Weights of a small transformer language model.
Training: a variant of Muon for these matrices, 7451 steps.
MLP neurons of a small language model. Each row is named by its layer, matrix (down: output weights) and neuron, and shows model dimensions 144-271. Each number is 128 + 24 x the weight over its row's rms, rounded and kept within 0 to 255. Numbers have three digits each. A neuron's up and down rows have the sign that makes its largest values positive.
After each neuron's rows, "raises" lists the tokens whose logits its output raises most directly, leaving later layers aside.

L7.down1102:140156156133178108105076122083147111112114091184109170114133090125128139155133137142112070132142081107175083129149112152130136109118145158120101122154130108105130143112113113109116131141172083130132167123115132097108140105130172094125126139151121142127107115125165108160100143119122134121117100159138149141132100145108105125140109168165119111154105145225147113119164102123133110117095
raises: " of", " Of", "of", "Al", "6."

L4.down419:128176114083111110089112126106156133137178163160105114111105128128145121154160145101085138130162142150127156138115176091123136112144110152132109127101124104105109116131125131116139132121160144160142118128163115114105145066111144134121125151089107137137148171139158139152156104131104106145163106164164166150131087104128115105113124144088130185133096122127148102128120172126150129094141
raises: "ed", "less", "hold", "over", "ing"

L7.down25:187127152149141067111135079110155129139083116152084130150155145138090130152143089117107129122110107109106080144081112175135162096145127149059109135144154143118110124138171163141095132109117118120172116100146086166149112103109120115089132138098113122141139119097147091157133143144153133129151098149132158134138101108107122150147118118143088096110145144156108144116079129155147119106116
raises: " of", " Of", "gal", "ification", "ales"

L6.down626:130104097106129136082101115106120155117157153130161147102128130118090116146104152095101066149155094115143119173116149077133120173103146113127154151160081126133132110146100152104148132150120123114156138094083102111143130102149121135104109144144122108148128138083167162126143136129079144159099095116118148084121135127132160114114102166068142152139151167140149095143144134144166136153099
raises: "ing", "led", "ling", "ed", "ful"

L5.down136:167130137170089111136048158123148143173166141151113103163176129172142092087145127109101086120133154119153126114152165133110158136135108123163176118170140134193109096160136102106145116173112095155148108114086158129157141106147121134135109101134146114095164154112098133150107158128122163125108148143150146101152148107146135136153078080161125125089125159161096128117145103120107179100145
raises: "ever", " example", "um", "ger", "ese"

L5.down1244:165126095098108105152123133166132125108108141156127152124059103092101151128171125111135143127127155141138084081124135113150115093142124159131111146122156112124124078108145107112145125126099075101114179123122114105127116129119140124125120144143135138139106140146099115128106098168076121114131138093127086111094143183062111096151118158114141145111134136088120108069089117167155117127167
raises: " it", " he", " they", " there", ","

L5.down704:152161123121117078193116124087124100086152135116090143151118092112154125135142155134111140173147129132092114144153111142145171090139114164133125141161139084150124104136156102107107133106196126120091105127165105165122111129134130138147141137113110147172114095090082118157116088106092129138113112145158135119115136123123107149131136120123107137143151165140170131155101133143112129175135
raises: "ary", "ed", "ry", "ario", "es"

L10.down1105:115117016124132117122095162165123146129153172150130156125096159160097138107097164129153137147117090124127168148168139115132131121140142133132088136104123131111094141152184139139186116132112132118105106119125097117148122119112126149159119154127095107130123129106184159129063135115181157099112099149135124106163082118147159125175138090124139132094130115129162141102136078072155115114101
raises: "s", "'", " general", " under", " ("

L6.down758:166114000155139123128115071144141127111176139092124148122124155132123136110161122120101149147160090127151123144150106128094146123137106132152116120134149113112128116155072160148137112110100118145148117113127132141139182126132153113167118160158136127132134138114157130166134119137145126095113139106133138132178127104120091125128141128100092155110109149117149117139171119156141119132146
raises: ",", "s", " and", ".", " ("

L7.down15:156122000111136146170108108170142117142211089158111120139129149109103094158135116161099102161147147120146138089081114108128148135171134118146131139102154135130136130093129154119130178100137121110121074111149084109136102128081115147131138130130143098120137146116156110115095153102154160149160134106154160111138140128110136143131147088117146140103099124105043131098159150138121076114138
raises: "s", "ed", "ing", "red", " view"

L10.down1000:110165153102122146133131115123143140152162119169183114108141139115105126165138130128134115167140101151091115097129097091138126051155173107112156119134139149108122185168132193111131125153080147165140106167122125158151085082085140164083151103138163099111157116101147134102109140146144128162153119129103148112149122162098134130153104152141139109108123122067090157129151140103138128115149
raises: "u", "e", "mon", "a", "es"

L10.down442:146125103138136090120117171168139112143086165083156141168137116094119118130109148131119103152121118151138142089113122135095143123146142128086114137140121128127102124145136104186138120137138105149096136135143146105155161111102110177148163110162138085090130116099095106135083131123110144141111160163132135139149163133156146083124175134111141097128107142127140135081131169145131164150123
raises: "1+0", "–6", "2+0", "–5", "–4"

L7.down1093:112146130137143149100129111073114121122093103138105093125078152128125110113138140142169163141128150119140157153140154148084151134148184141141110121084116108151120088122103138135145148137145080109125110130126132131092150085122150139141111153103157103166159125114129145146120134127128144119136136113119122162172162106137135118140143151101133153108106159134164098145147072096170108131131
raises: "ing", "ed", "iv", "ling", "inger"

L4.down437:117135152126135152141151098177113089122122164136082131094123094163123131117159103151157097145118156126157121146118147134126129136070164154104115098154114120111138111138133165101096129130120098162117114115138085142165158166150104088124101087140142213136155127094164159114149138107175131160096121108105107083140107102116103115140126147123151095133127097147124120138139135103149162145153
raises: "ated", "cent", "ate", "ating", "ates"

L6.down35:146126000112124116141078113098135139147125087098140137162133115116104125096117101158140101132121175160106099114126158130118099154125116088163123135093128065167146147131129092126130134132151123107104084131169110152140123109126157120165114100122135136145122122138165155136088134076109126134140079175106152115127138143144139090138071126095129131145146105084133131100150142104130125129117
raises: "ing", "ed", "ier", "less", "ful"

L10.down817:108159202120109187108144079122107121109135124150143121106115143124139168139144134141088175141135121166139141134097090122116108128153125096118093117129121153140154098079111140153114133097116117142184122107126160121081112156078175132137116108126127140124112129155139104135089119094133177146121104134108051120130150117161137167130158127148120115107119170137100154153130150086171152137091
raises: " are", " is", " were", " was", "est"

L10.down985:145113040111114156118140104143136119119079129100136163089101156088143151139104153127144163148099161124125135122107097140133103103148090102100109141145165117125119111124114140163135155113126103152162164141171096154091109139092095174113117161097099140146087148136149148141135164156141115156170093124102130113130133142124113164144107153115116143100121121107103131086150117127143125138134
raises: " there", " he", " it", " we", " they"

L10.down1119:110124084153162091115129103088107116170173113096122128130137150132143100124159133151128093103101134114102163144151129146132118132125118157110147157165161119153155131161112169152167146116109080134131099160161169114139113109122131151153166134120106155160144087137106189112123124127181163152069135105119152136158114099107153129100128112110140076135127111129160138126111115131124148092098
raises: "ity", "y", "cy", "ty", "ente"

L7.down345:121126094144157125121118097171126153155099148084131088117137145140145111097136139130108137134132163119136121145150165132144136092095144110136160152144152107135148203136123180133139181079158158118124082121135109099163146129132086186155155104146149165166134107108163135153125155163156101088113159137116124082145056119099162082128109115143152143134149133128151136095126121124128096109091
raises: "ty", "ties", " team", "ity", "ities"

L10.down564:098147053115141125099153122139151095161103165146120094120133125146094134136155122167126126082151136156106118148168129108134121106129126128097136154100160131093142151104148141142123164094103170153114094133121134128126143144174134132115135118128128130138123133148102136184147134111087168168116134145112114116153170119152100137093093130155153140132131142143138125134135134143133111167145
raises: " and", " etc", ",", " &", " or"

L10.down444:123108054139119087113134130188127099131133144122107142130128116118151136114120114138127107092103058107150141155197155117088105136130183126126137181129111101098144153090122097130119141148121119145157131123150138164156154105068113130108178158130146106137111127129143126161133102144103090136116178130126095151089126132121136151124169149101104143144146142090095110111102112117077084133135
raises: "–1", "–12", "–5", "–3", "–4"

L7.down38:132164001144130116114149062123087173132110128131110132115092160182112150164125143149142123194119160103133145133123167114111120162155105152133110128141146124115136093152118152135153132129134156162129111153123122129085119157126131118132106136175127109134163155147143153128137099134118124166161089138133092123132115154122136123137142127118154153134128142129127134121149094069103126172098
raises: "ly", "ed", "ally", "ically", "ise"

L7.down1294:126098055140123116129076138119061116091165165097127116168121119114136155176104091145120148131073116100139096152152174120137094138120137147161134134117109129129157144143156127149134114135108114200123085122174130126133140157111095147127083140124115145150118139115131148139144139144127139144153121132130133108097112126118117117131116147144111123167076141115112127138102135124160098134104
raises: " another", "each", " what", " those", " an"

L4.down965:161101028121121101125125114095112096152113162104112115149128177127166093122154125136089139154154145161123110098113134112093159106133124125121160147130108128092076108126085101133096143133149105157128115133157136146134099150178117133127163144129093131114153166113136138161103141139090103065119110085166101129142148112143086162134118167134143103108116179124159107133132102130122127072117
raises: "es", ",", "s", " on", " and"

L5.down941:135140015108129141116124105120116131117116114160119109109118125148152158159124125129176152147146106130142116139121150139128175114157147147158146087187159129087154121138133156135133124094174119154118092132159073112150139129118146127155117128159135157157177086156166174157116129170141145135141106143123093144134148131108155133115085187123126099107137130119160092188136117148137116140100
raises: ",", "-", " and", " ", "."

L6.down664:112104121120153097139113108138134136116255099097145139172098080094134088127113137136168151148091141115134158123136166134108160153094167144146117101128140117113169159101123147117128131139137121108136141116141119108123131108097144178131087128153134110130125149147148138137111134147125118101120163141164137118155143109107126124147134102105149118172141162111167142149130152103131139107116
raises: " ", " and", ",", "-", " to"

L10.down1261:109119115139113128136143135179141109138131073109163139129139143087145167115155137141121125126130131121130137109166086109133105143116122139095129124114129125147127103107116136169111119082154136126140114134111137093151173127143102149107168142114104135163127136147159093116117127166082150140093128097097122098141114186135122162087143138124151129092129104132181129160132139160130186124109
raises: " while", " whereas", " reflecting", " thus", " though"

L7.down73:103116126140117086119086138126135138085093085086103176165144139144151127176152157152155125125149136117116150159162155187093132132150108115081135115139091116113151094142155124163157118158159094129090123150083163128121133116126159123110135126131092128142123158129157099090102160140146164133086115108128126101160137143098090139148152083131099134122136119111113134132164179083135118113074
raises: " as", "glia", "ović", " among", " thus"

L4.down850:146128113098111129132131155152106143129082185177121141159127103136080148146101131106117133109103135158139143072112125109116118108130156102129167133102143132123129106135152146079173135150117066170139161090117134183135148116127116153139156118115097100162105125159136095190168142125128109143149109136160089130151137100135146116098110163082135145162135117117106095117112138127199079169105
raises: " it", " they", " you", " there", "vier"

L4.down1022:119139191116149114137100117117157090142097044102169143137159096103174127090102110134135119158109134161089130097147150117136157114120104087123096123077098116112171136117082144121132113105091131121087147123113096141121101075086181144131128133148157136087122110179157125102111113122140123146170148135145130120100142096136152142164118143112144135101167131117107121120165145133147172150114
raises: "e", "ile", "is", "es", "i"

L6.down695:124128152101127142111155173138134145082201151156179166128104140127140130140137162131076101126111102146135138152184131134165139116146109101111111160141118095116137106177139129055144061119117120099094129102122092113112166111080118139131093145151137192147154102153115150133180151156115106127100139126134100111188141115106159124098105129142095127109134122115110122100136110104123117123124
raises: "bil", "For", "b", "ton", "ion"

L4.down1044:184095082117111149107169138137075164105119145138150166109089086138119130167132118130123092103128108112107108112160180139136114142149142119133118124077163157079146106145140116139103122161111112132137107122125097149147133129117093179161184126090116084156145170106141122132105146190129068164117119137157118172119159179107136087110106124110154120154089110083141107123108147134139082116132
raises: " However", "\n", " They", " it", " they"

L4.down1038:126072101127138126139143131155115116159177139140124168114139145144137144124096129171158168121110148137121110137149107118142142112161127131125130084121103134157146112120138166126154094163096108089121112150165118116092133145081078146119144132153155108114106112095119164118152155143150141112134189122135136149086123095090144133121140111151138118121110161148128149158095140128135108133079
raises: " and", ",", " (", " or", " |"

L7.down567:133115095112099110113128093105134139106165116125120090098114150125189131083123113111124132113157157157113140101109112134123140150113126162144086154118088136117105118116119181128121107134132170131112082125133101093097096148124117125116172131135074127092132139140138131120137110122150134142128103139110117132117164098113150150197166119137097145114163114113156120114152122128141112137102
raises: "able", "ment", "ability", "ably", "ments"

L10.down1078:180129148111151119124136162112141127107231146132149142148093175097144113114133159058134173150134120109114151143122150134147130117121146162156126123126114074087124137127101124108180120105159137112131147146123134154110131103143120160165111091135131115127141125120102148114146134111105142100128100157137116129143103116104148092132133123087141150125149158092129126113139121179108134112143
raises: "y", "ed", "ing", "es", " "

L7.down1077:128117090107136107125150130104113127132128142139070134172128104106144129120121099142088114172132155119137074088152150139071169100130125167119177083113127158180131133123157110107098161113120111132155130130123158128104169126122131099097121160109140114092097117126125097135123164144142120098116102146100094129142131168157124163135160096124091079127139124167100071110085073114107106088114
raises: " of", " Of", "gun", "one", "of"

L6.down141:156148052143137110116097148113100144109200144145117142114146127135179128116143143075070113173116120172116125124134107090118132137159100152142100125131135121141131158168162110137120120151090129170144090142115105132128127119109124142158124107148115144125142123127107145132134160156114101146103152143100147129157131067115118111144147113158122108112128091120133110112125103087141135128062
raises: "use", "ment", "ments", "uro", "vel"

L10.down486:128144118138147097139113151079124095121200123180129083093154121069138148149137136162100149069110152111147118128163100146102096112177108129155113174168093163119123185113127157132159121118120117102156137120124143122140128136142120123158130156167118102143146118144138116138114125100063155104133107122137108156161134114100126110126129123130135158135127129134130111178111138152152162084105
raises: "00,000", "50,000", "24", "88", "48"